From a checkpoint of a small transformer trained on Wikipedia: RMSNorm before each block, 103M tokens.
MLP neurons of a small language model. Each row is named by its layer, matrix (gate and up: input weights) and neuron, and shows model dimensions 48-111. Each number is 200 + 30 x the weight over its row's rms, rounded and kept within 0 to 999. A neuron's up and down rows have the sign that makes its largest values positive.
After each neuron's rows, "fires after" lists the tokens most often just before its 100 highest values on Wikipedia text that the model never trained on. A number after a token or word is its count.

L10.gate465,190,184,202,190,175,204,211,222,139,174,195,199,201,196,219,151,193,221,205,199,209,212,207,186,226,217,234,193,181,202,220,183,205,137,192,175,192,205,226,201,207,201,243,224,153,211,227,202,187,168,225,156,194,190,196,167,237,194,285,211,200,205,108,240
L10.up465,214,224,274,255,175,194,187,202,221,263,182,155,235,168,218,186,186,177,194,199,245,201,143,235,210,225,200,243,221,157,206,260,180,194,159,162,229,167,238,181,157,199,240,274,281,211,189,181,181,163,168,218,202,196,207,202,220,209,236,134,182,177,164,185
fires after: " E" 55, "E" 13

L9.gate621,214,210,200,197,166,221,158,203,191,147,219,216,229,168,191,118,189,206,255,151,174,245,221,180,230,214,231,178,179,189,200,172,215,195,178,185,167,192,228,226,192,90,191,155,171,208,199,173,120,197,253,180,179,199,203,212,245,191,168,217,225,203,198,184
L9.up621,244,228,180,155,251,192,142,224,163,177,186,200,206,201,184,102,229,237,208,201,170,245,196,216,193,245,191,174,212,163,215,207,213,203,184,197,169,222,186,215,242,147,173,179,174,220,189,226,169,165,184,126,210,175,225,175,245,226,247,248,223,183,214,169
fires after: " on" 22, "On" 11, " to" 10, " On" 7, "′" 7

L4.gate535,208,225,195,247,235,171,229,195,208,100,226,184,172,184,233,209,188,190,194,230,210,226,178,178,201,130,188,226,229,168,216,203,177,176,200,181,184,219,221,195,169,169,177,181,177,224,236,250,243,233,223,204,250,226,205,148,242,196,262,175,213,192,215,172
L4.up535,207,205,196,195,158,199,212,201,173,256,215,225,262,221,190,206,190,190,199,212,189,204,169,138,194,190,185,224,282,229,241,270,215,247,183,183,218,218,189,152,179,219,200,198,217,180,195,213,209,231,169,228,192,148,197,208,205,225,176,260,218,230,162,239
fires after: " =" 27, " the" 26, "\n" 9, "in" 5

L7.gate177,172,243,197,214,171,161,166,220,169,213,192,213,209,259,243,184,159,190,276,152,239,228,181,185,227,165,236,183,256,202,200,255,231,199,185,219,243,226,158,267,206,156,174,206,210,226,172,198,200,166,258,218,213,194,244,229,186,181,219,156,230,162,171,151
L7.up177,212,230,189,168,188,187,234,245,215,238,180,180,208,166,218,181,128,199,217,199,191,245,221,259,197,166,160,179,181,218,196,227,170,218,176,212,222,205,171,199,207,188,206,179,203,178,162,168,155,180,217,231,213,173,182,125,208,216,197,217,241,112,175,230
fires after: "." 56, " (" 13, "\n" 10, " released" 4

L7.gate585,233,227,236,158,199,216,249,234,223,211,199,141,223,214,249,166,184,199,293,164,191,206,194,146,192,239,211,247,192,152,201,235,216,204,220,183,172,187,262,183,175,180,174,198,140,243,214,215,205,194,198,159,179,144,184,168,177,269,199,130,177,178,212,198
L7.up585,134,234,188,246,209,172,184,246,146,212,209,197,263,214,234,241,203,220,160,211,274,196,172,176,191,164,168,185,185,169,228,234,208,235,216,183,183,175,200,259,174,224,230,230,167,216,165,214,200,150,250,153,228,168,204,192,229,235,179,214,195,224,210,234
fires after: "-" 36, " |" 8, "or" 7, "p" 6, "ph" 5, "g" 5

L6.gate226,261,247,182,194,200,207,216,201,197,160,190,150,176,222,211,194,171,241,206,191,195,201,169,218,198,163,255,198,201,213,204,244,187,247,163,236,201,175,212,214,191,198,213,203,202,201,247,107,236,250,190,186,201,236,247,174,186,263,189,78,211,180,184,182
L6.up226,229,260,204,197,185,233,194,262,169,242,177,163,205,205,170,194,186,228,195,192,204,171,182,223,195,212,228,226,206,200,143,224,206,243,162,248,204,191,215,187,230,213,188,198,223,219,239,159,199,236,200,229,176,183,228,210,194,261,171,152,163,207,197,214
fires after: " " 34, "en" 14, " 1" 5, "s" 5, " |" 4

L10.gate550,205,168,182,183,173,136,218,222,187,212,175,208,185,192,186,177,240,168,194,201,163,244,180,162,279,169,166,207,201,203,234,204,174,180,188,152,244,214,217,252,133,167,165,235,214,212,202,223,222,147,216,171,244,160,203,195,220,223,241,135,225,150,184,224
L10.up550,212,181,188,225,174,129,216,213,147,216,164,220,239,162,187,194,290,258,232,152,144,200,220,189,234,174,183,200,163,231,191,228,270,160,197,213,184,226,179,159,165,180,180,214,188,212,200,204,219,180,161,265,211,114,180,172,209,197,218,217,241,215,210,235
fires after: " the" 22, "-" 15, "ation" 7, ":" 7, "•" 5, "\n" 4

L9.gate522,163,218,249,128,195,167,192,206,165,151,262,180,177,238,152,189,142,199,169,153,212,206,221,202,253,230,175,141,178,181,196,183,174,214,215,193,217,180,213,243,207,225,181,185,201,168,179,172,255,172,192,197,253,252,196,199,161,192,194,218,176,175,179,208
L9.up522,183,198,220,196,214,181,189,203,213,213,241,215,203,204,169,207,202,215,200,155,210,227,267,186,187,226,182,140,217,204,159,151,204,166,222,205,182,235,138,194,196,219,215,240,206,217,191,160,207,217,201,228,207,161,200,119,157,234,213,225,202,193,188,235
fires after: " " 74, "en" 4

L8.gate201,238,185,183,213,203,160,256,137,225,185,213,275,200,167,223,182,224,174,236,198,191,169,203,163,248,142,156,228,211,213,190,246,186,158,174,199,167,160,201,196,193,201,263,222,190,146,175,207,173,173,226,188,227,192,133,225,204,234,208,234,239,254,201,200
L8.up201,192,200,164,160,218,171,199,259,231,178,176,199,169,230,151,254,191,229,258,192,168,200,160,142,196,218,187,224,203,246,200,215,189,225,170,229,137,192,193,172,193,179,182,132,168,185,201,213,193,234,210,269,257,245,227,198,228,245,156,189,222,203,196,137
fires after: " the" 33, " 19" 28, "–" 7, " late" 4, " early" 4

L7.gate2,234,229,181,178,199,231,259,218,197,204,183,258,153,255,253,166,199,143,187,197,188,212,207,191,203,188,245,185,232,235,245,271,243,227,185,165,206,218,159,253,190,254,193,238,164,198,222,180,236,192,170,170,234,279,207,199,218,215,228,168,171,202,172,165
L7.up2,181,243,144,156,214,176,128,216,203,217,213,217,230,222,196,166,184,174,208,192,233,195,180,131,237,198,197,220,179,136,218,237,199,203,138,165,238,187,184,264,149,200,192,182,185,198,190,194,180,182,179,240,222,195,201,220,224,224,197,206,207,156,149,227
fires after: " a" 28, " an" 18, "\n" 13, "A" 8, " is" 8, "==" 5

L9.gate62,220,202,292,169,189,170,201,195,220,228,186,181,196,221,221,128,145,236,165,195,189,186,226,164,255,167,187,127,238,141,213,226,228,193,196,202,183,190,222,236,213,151,233,177,164,218,193,191,201,184,165,165,137,210,156,193,165,252,202,264,183,183,230,205
L9.up62,188,187,219,165,177,185,194,216,203,219,239,157,176,206,234,224,165,265,220,132,197,195,191,193,204,213,184,140,224,165,213,188,221,220,269,232,154,235,194,211,215,182,230,201,225,248,240,215,194,160,159,206,215,185,195,161,165,255,178,249,227,219,176,197
fires after: " d" 28, " " 10, "go" 10, " to" 8, " Go" 5

L8.gate454,199,181,181,187,215,196,185,169,213,205,219,199,138,228,254,229,182,175,171,221,163,203,233,211,203,168,187,184,156,237,245,251,171,203,152,204,201,187,216,130,137,192,250,201,138,196,239,180,170,189,243,157,194,200,230,167,234,210,157,204,153,179,200,232
L8.up454,250,186,185,198,167,211,146,222,254,224,162,170,239,171,214,226,187,163,181,242,245,205,202,208,226,164,168,248,221,203,258,191,204,231,195,141,205,191,215,193,197,259,223,235,169,247,231,160,201,196,178,273,161,193,253,173,206,157,194,198,216,207,215,203
fires after: "e" 18, "il" 15, "er" 14, "le" 6, "ry" 5

L8.gate598,181,194,141,167,224,147,266,204,187,153,222,212,201,229,257,173,209,127,196,240,217,170,167,154,238,200,221,199,161,213,173,200,177,247,165,171,187,224,197,198,227,209,294,198,208,188,123,241,225,193,203,168,241,166,160,176,221,203,179,180,199,245,187,223
L8.up598,216,195,280,190,226,167,174,204,214,207,167,231,222,203,201,197,247,223,178,145,240,190,245,173,232,191,163,179,135,180,166,230,215,235,210,218,141,208,132,169,211,199,198,164,182,181,179,170,196,163,178,249,244,177,183,237,186,269,178,210,175,203,269,138
fires after: " the" 46, "–" 9, " 19" 7, " football" 4, "s" 4

L8.gate210,221,190,199,174,229,189,245,195,158,150,207,204,148,228,227,197,219,180,222,162,221,187,173,205,196,198,238,211,217,145,226,238,179,172,189,159,146,181,156,202,171,209,185,236,181,197,224,233,176,201,177,146,247,216,228,220,239,192,189,215,209,194,180,280
L8.up210,255,198,211,182,208,143,210,159,199,252,185,133,203,244,205,199,211,200,264,171,161,195,245,199,215,215,257,167,140,121,191,216,213,185,223,152,229,220,192,149,236,167,176,181,187,235,187,149,218,230,245,181,157,225,168,201,184,201,152,221,166,170,218,194
fires after: " E" 14, " a" 12, " c" 9, " re" 8, "c" 6, " be" 6

L4.gate67,184,235,209,188,205,203,223,197,199,178,221,190,130,195,217,200,193,201,243,191,174,232,150,158,203,132,216,194,176,221,214,221,211,191,233,177,219,209,180,244,227,225,191,221,224,176,199,219,219,185,167,198,226,234,165,166,180,253,252,192,228,179,125,160
L4.up67,215,288,208,154,240,185,174,214,254,186,224,242,171,199,197,181,170,174,184,161,210,188,178,164,228,168,167,199,190,189,195,205,215,229,226,172,218,263,194,169,224,265,178,197,227,196,210,168,259,187,184,169,202,153,147,172,186,228,212,257,223,199,185,149
fires after: "\n" 40, "," 8, " the" 6, " Party" 5, "ing" 5

L9.gate570,234,217,203,108,203,189,210,199,155,189,187,208,174,204,207,187,183,143,201,197,184,264,192,222,240,219,268,211,205,212,165,197,235,193,164,155,228,251,226,225,158,202,227,189,251,187,175,241,187,151,209,158,231,195,234,184,257,222,238,152,216,175,162,224
L9.up570,178,175,155,184,188,180,244,193,189,229,185,192,191,230,206,170,189,229,209,207,241,259,155,257,183,222,220,223,195,187,219,170,195,183,174,154,226,214,249,220,180,210,228,214,221,213,147,198,232,169,139,181,262,215,234,242,179,203,230,174,227,192,176,217
fires after: " E" 43, "E" 15, " title" 4

L10.gate9,177,215,242,189,216,196,251,174,221,213,166,192,200,242,251,209,240,198,284,143,150,152,182,238,207,193,224,222,211,173,204,190,211,209,166,153,156,147,209,274,222,202,186,206,156,203,184,217,227,214,246,197,227,190,227,173,265,234,195,215,209,177,180,185
L10.up9,205,206,231,175,213,235,261,194,206,179,192,186,176,207,197,171,225,141,178,232,234,247,178,208,219,163,132,230,210,206,197,148,157,195,217,230,239,202,148,236,219,197,213,230,258,164,253,200,213,218,131,231,198,185,204,209,215,188,203,226,244,212,211,243
fires after: "-" 22, " a" 14, " in" 6, " as" 5, " un" 5, " su" 4

L9.gate470,208,192,215,221,174,192,187,215,172,239,231,214,189,191,262,214,148,242,177,195,212,192,181,171,241,199,250,199,183,146,219,224,190,232,228,188,193,200,174,236,177,202,233,214,221,188,190,207,201,210,186,106,235,205,174,127,184,264,184,254,215,232,162,244
L9.up470,199,168,219,213,180,194,189,150,183,180,202,191,249,214,245,242,190,197,163,195,204,184,211,157,246,208,187,189,158,131,134,279,256,247,229,160,175,214,174,243,151,196,205,204,211,188,171,246,162,191,210,133,201,173,217,216,180,230,185,201,203,234,148,213
fires after: " b" 23, " A" 11, " a" 9, " st" 7, " B" 6, "gra" 6

L6.gate607,196,220,184,150,254,199,232,226,165,257,194,217,180,259,200,175,179,157,227,191,174,239,150,166,267,124,214,173,214,178,230,208,210,192,183,240,199,176,191,229,214,215,175,208,248,234,203,164,192,183,211,239,240,225,182,234,217,191,174,170,218,193,190,238
L6.up607,153,204,223,234,212,225,170,239,164,240,234,239,170,196,225,193,207,189,199,189,196,216,213,223,216,144,176,218,213,225,208,139,135,158,160,194,179,224,213,215,193,216,220,255,211,189,216,215,253,221,175,224,168,183,186,174,186,198,180,160,206,256,204,209
fires after: "\n" 29, "r" 10, "ar" 7, ")" 6, "er" 4

L9.gate160,194,191,260,194,204,209,247,174,184,214,227,228,210,262,236,166,165,218,189,205,215,171,184,184,197,164,227,170,194,220,236,242,181,205,174,178,209,196,243,251,159,156,183,190,117,205,249,180,197,205,157,171,242,289,249,184,237,205,209,199,202,176,215,193
L9.up160,178,208,191,228,212,222,212,182,174,222,220,227,237,246,152,211,168,173,192,194,202,238,163,214,220,202,194,193,163,202,190,241,183,253,224,189,162,233,193,199,185,157,190,151,242,191,224,154,190,161,181,177,239,221,187,234,209,179,232,211,225,196,245,197
fires after: " A" 13, "A" 12, " a" 12, " in" 12, "-" 7

L8.gate442,198,208,169,205,233,178,243,172,135,170,226,208,190,170,193,200,197,210,218,189,245,183,211,202,227,158,228,152,221,283,172,247,178,212,213,205,186,173,233,237,173,221,203,155,181,213,245,217,248,200,193,221,232,155,240,161,175,223,239,153,247,190,208,223
L8.up442,203,147,217,255,203,155,217,194,218,193,189,153,259,248,203,229,221,229,210,248,239,178,169,236,207,184,209,253,237,190,197,197,175,140,190,169,219,191,202,181,188,214,221,241,162,203,145,149,176,232,179,214,184,207,257,167,232,177,208,190,201,230,212,264
fires after: " |" 25, " W" 13, ":" 11, " (" 8, "|" 7, " " 5

L7.gate568,253,245,242,160,192,180,231,167,156,245,173,214,176,216,239,193,206,165,242,202,173,228,179,182,176,261,216,145,240,187,194,198,225,198,172,170,194,207,190,265,189,154,187,193,203,223,177,192,212,171,238,161,211,208,210,210,258,216,230,173,200,177,150,230
L7.up568,219,254,194,241,186,186,183,183,159,266,190,195,197,199,144,246,203,153,217,148,189,190,191,207,182,262,237,175,192,163,166,213,222,200,227,202,205,189,237,214,220,230,214,178,242,220,188,212,224,203,208,174,194,190,198,216,234,214,225,172,237,149,177,153
fires after: "'" 39, " g" 11, " Bo" 8, " you" 5, " G" 5, " title" 4

L10.gate16,214,234,186,156,197,202,271,213,171,237,189,177,207,226,166,181,248,187,245,226,187,247,164,192,221,177,191,285,208,218,207,221,189,169,206,184,172,163,178,196,222,165,214,193,186,209,223,193,205,192,224,202,225,207,193,215,214,232,163,207,207,147,221,192
L10.up16,210,205,159,214,186,186,228,222,205,228,237,164,237,179,224,197,217,224,269,196,146,210,188,223,228,198,186,247,164,278,117,297,216,208,222,231,174,180,215,198,228,184,207,149,187,178,219,144,168,187,188,200,219,196,215,177,263,234,170,206,225,220,182,186
fires after: " |" 47, " " 9, " (" 6, ":" 5, " in" 4

L7.gate428,247,182,200,223,198,243,208,139,156,202,221,211,218,224,242,203,149,223,185,215,160,208,226,165,179,167,207,252,212,227,294,228,174,158,204,118,218,180,209,214,165,243,196,228,196,216,165,254,183,225,247,182,152,218,198,171,260,240,165,201,206,207,170,189
L7.up428,183,177,175,239,185,214,191,193,207,215,202,208,230,172,278,187,182,182,226,212,208,253,205,187,188,195,128,211,234,211,184,169,142,158,163,166,227,111,207,230,200,215,188,247,215,218,236,192,164,202,180,191,175,200,226,229,207,196,143,222,203,189,178,258
fires after: "or" 32, "ver" 14, "er" 10, " Car" 9, "e" 5

L6.gate588,239,208,194,227,172,226,255,219,236,211,226,91,232,164,217,182,196,203,167,220,176,210,225,155,204,177,213,219,145,216,217,230,247,181,225,190,192,162,165,183,163,231,208,148,231,227,192,219,205,222,224,164,211,205,207,245,245,214,220,194,220,149,226,191
L6.up588,228,181,143,206,210,232,230,234,219,266,181,196,209,186,202,187,238,240,188,181,217,169,249,188,229,200,190,168,226,211,204,247,191,170,195,241,222,129,202,245,194,157,147,224,192,244,155,236,179,221,207,209,160,263,248,245,236,177,171,211,168,233,243,199
fires after: "y" 38, "ki" 6, "i" 4, "to" 4

L10.gate491,220,203,182,175,205,223,186,188,129,179,195,235,183,164,224,224,195,204,202,200,200,185,245,173,233,143,210,203,185,235,175,236,181,238,209,192,191,169,205,235,158,210,186,243,209,200,192,180,202,214,226,185,212,198,214,181,200,262,195,220,214,171,171,228
L10.up491,149,185,203,227,217,171,211,187,197,190,207,220,178,235,167,215,201,205,212,184,229,155,209,170,253,239,128,279,158,141,220,195,201,176,210,204,199,204,150,226,191,190,159,262,179,182,204,147,159,192,158,182,207,215,209,250,182,171,244,247,219,272,218,231
fires after: "or" 18, " se" 15, " a" 15, " me" 12, " mi" 8, " A" 7

L9.gate165,258,180,227,197,197,179,223,163,227,175,202,232,173,219,233,159,234,145,177,238,242,194,199,142,275,149,208,199,172,221,201,192,145,198,171,182,225,223,194,185,220,168,226,224,189,189,162,177,193,149,187,215,259,196,161,250,166,220,223,148,270,218,190,177
L9.up165,233,206,230,206,209,181,192,158,227,214,223,218,235,206,219,181,186,194,201,223,210,259,199,183,234,235,186,128,202,193,255,135,274,243,229,184,240,217,169,196,214,208,202,204,244,176,203,222,209,151,166,158,241,165,167,223,177,187,172,172,163,203,235,231
fires after: "|" 39, "–" 11, " 19" 6

L10.gate281,189,198,228,207,136,192,194,215,215,125,240,160,182,174,201,157,210,211,216,212,219,252,214,169,249,216,235,209,231,216,184,211,195,205,172,231,137,218,202,214,179,235,182,194,231,186,135,236,177,223,186,226,284,176,198,228,214,184,198,142,241,206,184,162
L10.up281,217,214,219,179,203,190,193,201,234,218,252,161,150,217,224,212,213,248,190,196,188,236,218,226,252,164,216,201,166,202,182,187,172,217,225,221,170,223,195,160,190,172,190,160,225,130,156,226,120,212,205,266,201,223,222,199,181,172,232,157,183,252,206,219
fires after: " 19" 61, " 18" 8, " in" 7, " In" 6

L7.gate498,201,267,217,197,201,113,244,246,194,170,240,250,238,148,223,251,209,196,183,178,204,223,239,171,212,190,202,165,166,182,180,224,215,229,181,140,214,193,184,200,206,194,209,207,201,166,190,214,172,164,217,190,243,171,204,146,202,259,159,177,228,197,187,191
L7.up498,163,208,188,212,246,165,244,220,177,209,215,186,167,140,237,202,210,177,143,207,229,179,220,194,235,156,199,197,207,266,177,209,207,215,262,272,156,188,223,190,198,215,244,175,208,148,227,140,225,192,209,208,191,187,223,225,188,199,221,224,200,175,230,218
fires after: " the" 39, " " 23, " in" 7, "-" 4

L6.gate569,223,139,174,188,233,232,171,174,209,138,202,198,195,205,204,188,165,215,156,231,187,152,195,276,221,219,193,230,190,206,161,216,175,208,170,190,169,207,270,221,238,213,213,183,255,299,205,171,248,194,253,264,174,233,180,211,241,178,236,196,178,192,237,268
L6.up569,159,207,186,172,189,243,202,201,135,168,186,187,185,265,235,199,209,180,189,236,204,182,185,250,143,190,270,177,156,237,168,235,175,184,165,181,169,215,200,241,158,240,229,230,178,195,212,241,216,223,195,240,193,221,176,185,247,219,157,219,223,230,184,150
fires after: "," 31, "er" 12, "en" 8, " 4" 6, "ri" 4

L6.gate263,219,187,233,211,211,187,206,197,191,180,152,227,162,237,210,182,190,154,229,220,169,222,215,168,213,146,200,238,178,214,147,249,215,228,172,212,231,143,200,215,181,162,184,218,241,229,181,195,168,167,185,194,217,180,201,221,200,213,217,136,199,137,210,234
L6.up263,260,118,187,188,217,189,175,195,165,131,154,136,213,197,212,180,168,236,187,187,211,221,129,237,209,255,207,247,219,168,197,172,161,166,215,224,174,144,211,244,213,232,176,233,168,233,198,197,205,254,165,218,221,203,218,231,198,231,218,206,179,156,269,215
fires after: "s" 63, "ver" 7, "en" 5, "ter" 4

L3.gate169,190,192,210,185,163,188,228,172,247,202,216,214,160,241,217,185,168,197,194,223,186,202,227,207,166,165,206,186,186,212,205,183,190,199,267,176,238,217,158,176,192,235,192,143,180,183,158,188,189,217,225,220,233,191,212,187,191,156,199,99,180,237,206,182
L3.up169,188,158,227,218,215,185,184,213,201,186,258,170,233,181,159,235,137,207,200,213,193,197,237,192,170,185,198,148,201,226,171,166,223,222,217,226,237,239,187,204,158,211,243,224,188,174,149,204,188,238,204,199,207,151,160,130,200,191,217,192,249,217,224,230
fires after: " " 31, "at" 8, " ca" 6, "oc" 6, "en" 4, " h" 4

L9.gate176,202,243,227,231,173,192,196,183,182,202,224,217,189,186,191,190,223,181,203,184,160,203,255,197,201,210,216,185,221,220,202,192,220,228,176,162,213,219,154,239,210,232,231,252,180,212,236,183,174,170,191,203,190,216,216,207,200,257,232,237,227,152,178,186
L9.up176,185,165,209,206,230,174,146,186,240,178,184,151,198,221,160,202,199,241,192,179,229,235,204,127,233,245,203,200,195,149,168,189,185,174,235,204,216,192,185,210,266,207,173,225,173,259,186,212,177,205,190,191,248,179,186,248,196,225,232,194,188,163,190,191
fires after: "s" 60, "en" 10, "n" 4

L8.gate374,178,169,235,129,267,210,234,183,143,207,224,165,149,191,232,221,195,177,184,210,183,197,176,227,186,179,245,173,185,224,226,241,210,170,170,152,203,229,197,272,153,168,179,224,236,228,259,210,198,176,216,210,198,223,196,220,226,240,269,186,232,177,182,191
L8.up374,190,156,209,170,200,227,213,218,217,202,168,182,227,201,213,224,209,188,178,212,221,205,199,241,197,231,232,137,203,165,193,185,236,192,197,223,132,217,185,209,208,168,194,130,212,243,219,193,179,265,239,174,258,188,207,185,179,225,224,166,208,202,239,233
fires after: " was" 22, " is" 10, " are" 7, " be" 6, " de" 6

L7.gate194,211,212,245,190,148,179,214,188,194,194,194,161,187,227,218,157,202,200,191,196,227,197,214,197,221,113,211,242,221,225,185,223,212,189,158,203,205,219,213,224,229,219,229,211,201,217,200,213,134,176,197,206,234,179,199,215,239,205,159,154,244,187,209,220
L7.up194,158,232,222,244,198,188,192,209,177,231,186,176,167,172,245,279,187,223,154,169,246,196,179,189,218,184,171,198,178,216,193,231,203,223,198,206,161,209,152,279,206,235,227,246,196,153,235,186,198,221,279,244,189,167,198,273,193,176,247,210,207,157,211,208
fires after: " re" 33, " ex" 22, "p" 13, "-" 12, " Ex" 6, " dis" 4

L7.gate330,217,171,165,165,224,219,210,183,170,205,238,207,117,220,191,203,191,176,243,166,162,218,170,198,175,228,170,157,167,180,157,222,185,250,170,207,198,209,199,204,213,276,277,199,172,191,172,209,234,167,194,140,218,245,118,198,159,253,240,155,244,266,163,226
L7.up330,166,227,209,132,188,229,246,231,243,222,201,264,220,193,221,180,191,175,198,237,165,218,194,197,183,168,200,231,192,239,180,258,172,169,176,178,208,203,150,196,209,180,259,216,205,171,172,205,188,140,143,197,248,197,160,238,201,256,233,226,225,196,207,223
fires after: " the" 33, "|" 15, "s" 6, "ur" 4

L8.gate211,197,251,218,144,198,166,183,209,158,194,239,163,189,217,189,217,197,197,249,165,176,224,171,150,235,158,202,155,175,193,204,207,185,235,227,181,266,185,150,239,193,192,201,198,199,231,183,219,233,165,267,204,244,214,193,228,158,239,218,167,218,195,182,202
L8.up211,209,214,206,195,190,227,182,201,193,222,162,184,230,148,213,231,221,202,226,191,200,185,214,215,208,141,170,204,233,244,215,199,152,181,222,235,216,171,151,209,161,211,152,234,211,230,171,153,249,169,223,202,213,178,173,168,166,215,151,203,193,215,242,180
fires after: " st" 30, "\n" 18, " (" 15, "-" 6, "." 6, "r" 5

L10.gate368,180,183,158,190,174,230,237,163,188,172,190,224,151,207,179,168,194,222,255,203,181,228,122,201,186,232,236,215,208,202,202,172,192,159,153,182,192,232,216,214,210,185,223,220,183,217,210,163,201,206,155,195,200,263,266,152,281,234,240,178,217,216,112,151
L10.up368,139,203,143,187,210,197,205,238,171,242,233,180,221,148,189,146,220,189,209,250,215,208,159,183,212,210,158,200,192,253,201,148,177,187,199,174,219,202,278,241,233,235,211,216,238,219,170,176,229,212,228,163,229,172,215,189,193,194,214,193,216,218,199,225
fires after: " I" 31, " Ca" 8, " E" 7, " Car" 6, "E" 4, "ur" 4

L10.gate492,253,173,178,166,203,257,207,215,180,204,162,217,197,218,208,188,204,152,222,180,195,248,185,203,201,178,252,228,185,199,228,249,239,196,206,137,160,206,251,254,131,151,222,164,193,225,229,217,143,228,207,243,249,179,192,160,256,180,184,210,186,219,224,263
L10.up492,192,179,219,212,197,218,223,186,190,208,196,224,243,178,216,203,195,179,141,186,214,190,183,216,286,184,161,206,156,180,218,229,200,238,200,214,146,175,252,168,184,211,219,257,134,173,160,180,186,189,123,229,223,213,222,240,180,199,174,193,235,220,223,242
fires after: " E" 23, " a" 13, "E" 10, "A" 7

L10.gate448,249,172,210,173,164,191,242,216,218,197,176,210,199,245,209,189,211,176,224,206,193,207,133,212,218,164,223,213,190,157,220,236,190,182,154,205,165,186,222,193,183,206,182,189,228,256,195,233,213,196,163,190,233,216,152,224,232,238,199,157,266,208,173,215
L10.up448,281,137,178,186,214,293,229,134,186,231,205,189,178,234,197,224,212,204,199,201,159,203,236,209,187,238,234,225,170,207,170,201,200,211,188,180,144,196,217,189,191,182,178,207,134,222,172,203,245,213,186,138,198,205,179,207,248,228,192,221,188,194,182,185
fires after: " a" 31, "c" 11, "s" 7, " an" 6, "vi" 5

L10.gate89,220,162,210,203,192,200,236,212,198,223,191,269,126,198,228,161,186,167,216,211,168,275,169,211,181,187,261,212,161,158,232,156,208,202,232,188,240,214,216,231,176,153,199,222,207,193,204,202,181,217,224,195,267,224,151,214,222,251,213,204,263,232,160,215
L10.up89,163,194,262,184,213,240,211,243,238,186,190,219,218,239,165,202,182,135,188,172,208,213,160,182,205,200,226,168,245,157,194,267,200,184,228,149,198,266,237,158,179,166,166,222,180,186,218,238,152,172,155,231,213,227,204,186,211,229,233,189,211,157,199,188
fires after: " a" 27, " A" 23, "A" 17, "il" 7

L6.gate76,230,179,220,195,147,185,191,217,201,167,219,186,207,213,211,82,237,228,139,197,216,143,201,199,227,213,180,207,221,200,195,175,229,197,124,177,215,238,204,175,220,142,245,163,199,175,194,155,192,207,228,200,210,178,226,202,214,197,222,196,190,212,150,187
L6.up76,204,215,190,166,247,151,163,228,153,178,227,196,185,186,197,173,237,238,178,167,179,210,216,189,222,177,230,182,158,233,196,145,222,199,202,211,164,171,269,205,176,168,218,218,167,191,174,198,219,183,211,212,181,226,247,193,202,179,205,192,184,224,181,215
fires after: " in" 64, " to" 12, " of" 11

L7.gate574,157,192,195,253,135,186,240,177,186,209,153,165,212,157,169,211,159,203,172,227,245,226,205,176,251,163,206,232,285,202,181,197,180,183,232,220,210,198,237,234,197,212,235,189,152,197,203,210,228,202,195,207,254,181,222,172,198,223,214,119,246,208,238,231
L7.up574,198,240,210,199,220,179,181,211,228,214,216,192,219,183,232,231,177,196,200,185,203,192,220,218,190,210,213,170,197,185,222,270,226,159,258,161,205,187,173,254,149,217,208,229,176,177,229,218,170,212,198,246,251,200,199,224,207,168,219,213,193,231,181,193
fires after: "-" 39, " " 10, " (" 7, " sp" 5, " |" 5, "z" 4

L4.gate401,231,218,209,179,187,198,206,197,203,209,205,201,226,230,167,140,224,215,192,114,209,232,208,187,217,184,167,175,221,186,241,179,220,208,162,239,112,199,184,203,208,180,229,190,197,181,179,228,231,215,216,210,179,208,237,157,203,180,207,265,180,164,157,264
L4.up401,206,192,191,221,222,173,189,223,182,163,208,130,247,228,192,171,176,188,191,206,202,256,183,251,265,228,186,247,253,204,218,160,225,244,155,228,162,215,188,221,262,189,201,176,144,188,250,209,225,175,251,188,134,222,227,202,239,202,162,177,201,208,194,192
fires after: " in" 30, " to" 9, " April" 5, " from" 4, "In" 4, "," 4

L9.gate620,200,253,258,201,158,199,203,201,195,226,217,156,211,226,218,215,203,191,249,212,151,197,224,226,182,174,211,189,196,219,182,262,179,224,196,155,230,205,156,180,176,197,254,178,194,130,210,155,186,229,252,190,282,216,190,208,200,301,216,162,266,203,240,197
L9.up620,173,203,220,256,235,207,219,247,172,257,201,162,215,181,202,198,200,208,156,213,171,197,179,249,180,220,229,170,217,277,158,227,162,147,214,234,254,204,219,161,172,229,185,165,207,138,189,132,165,201,220,180,234,202,184,182,173,257,259,223,217,212,217,163
fires after: " " 23, " the" 18, " |" 13, " km" 5, " S" 4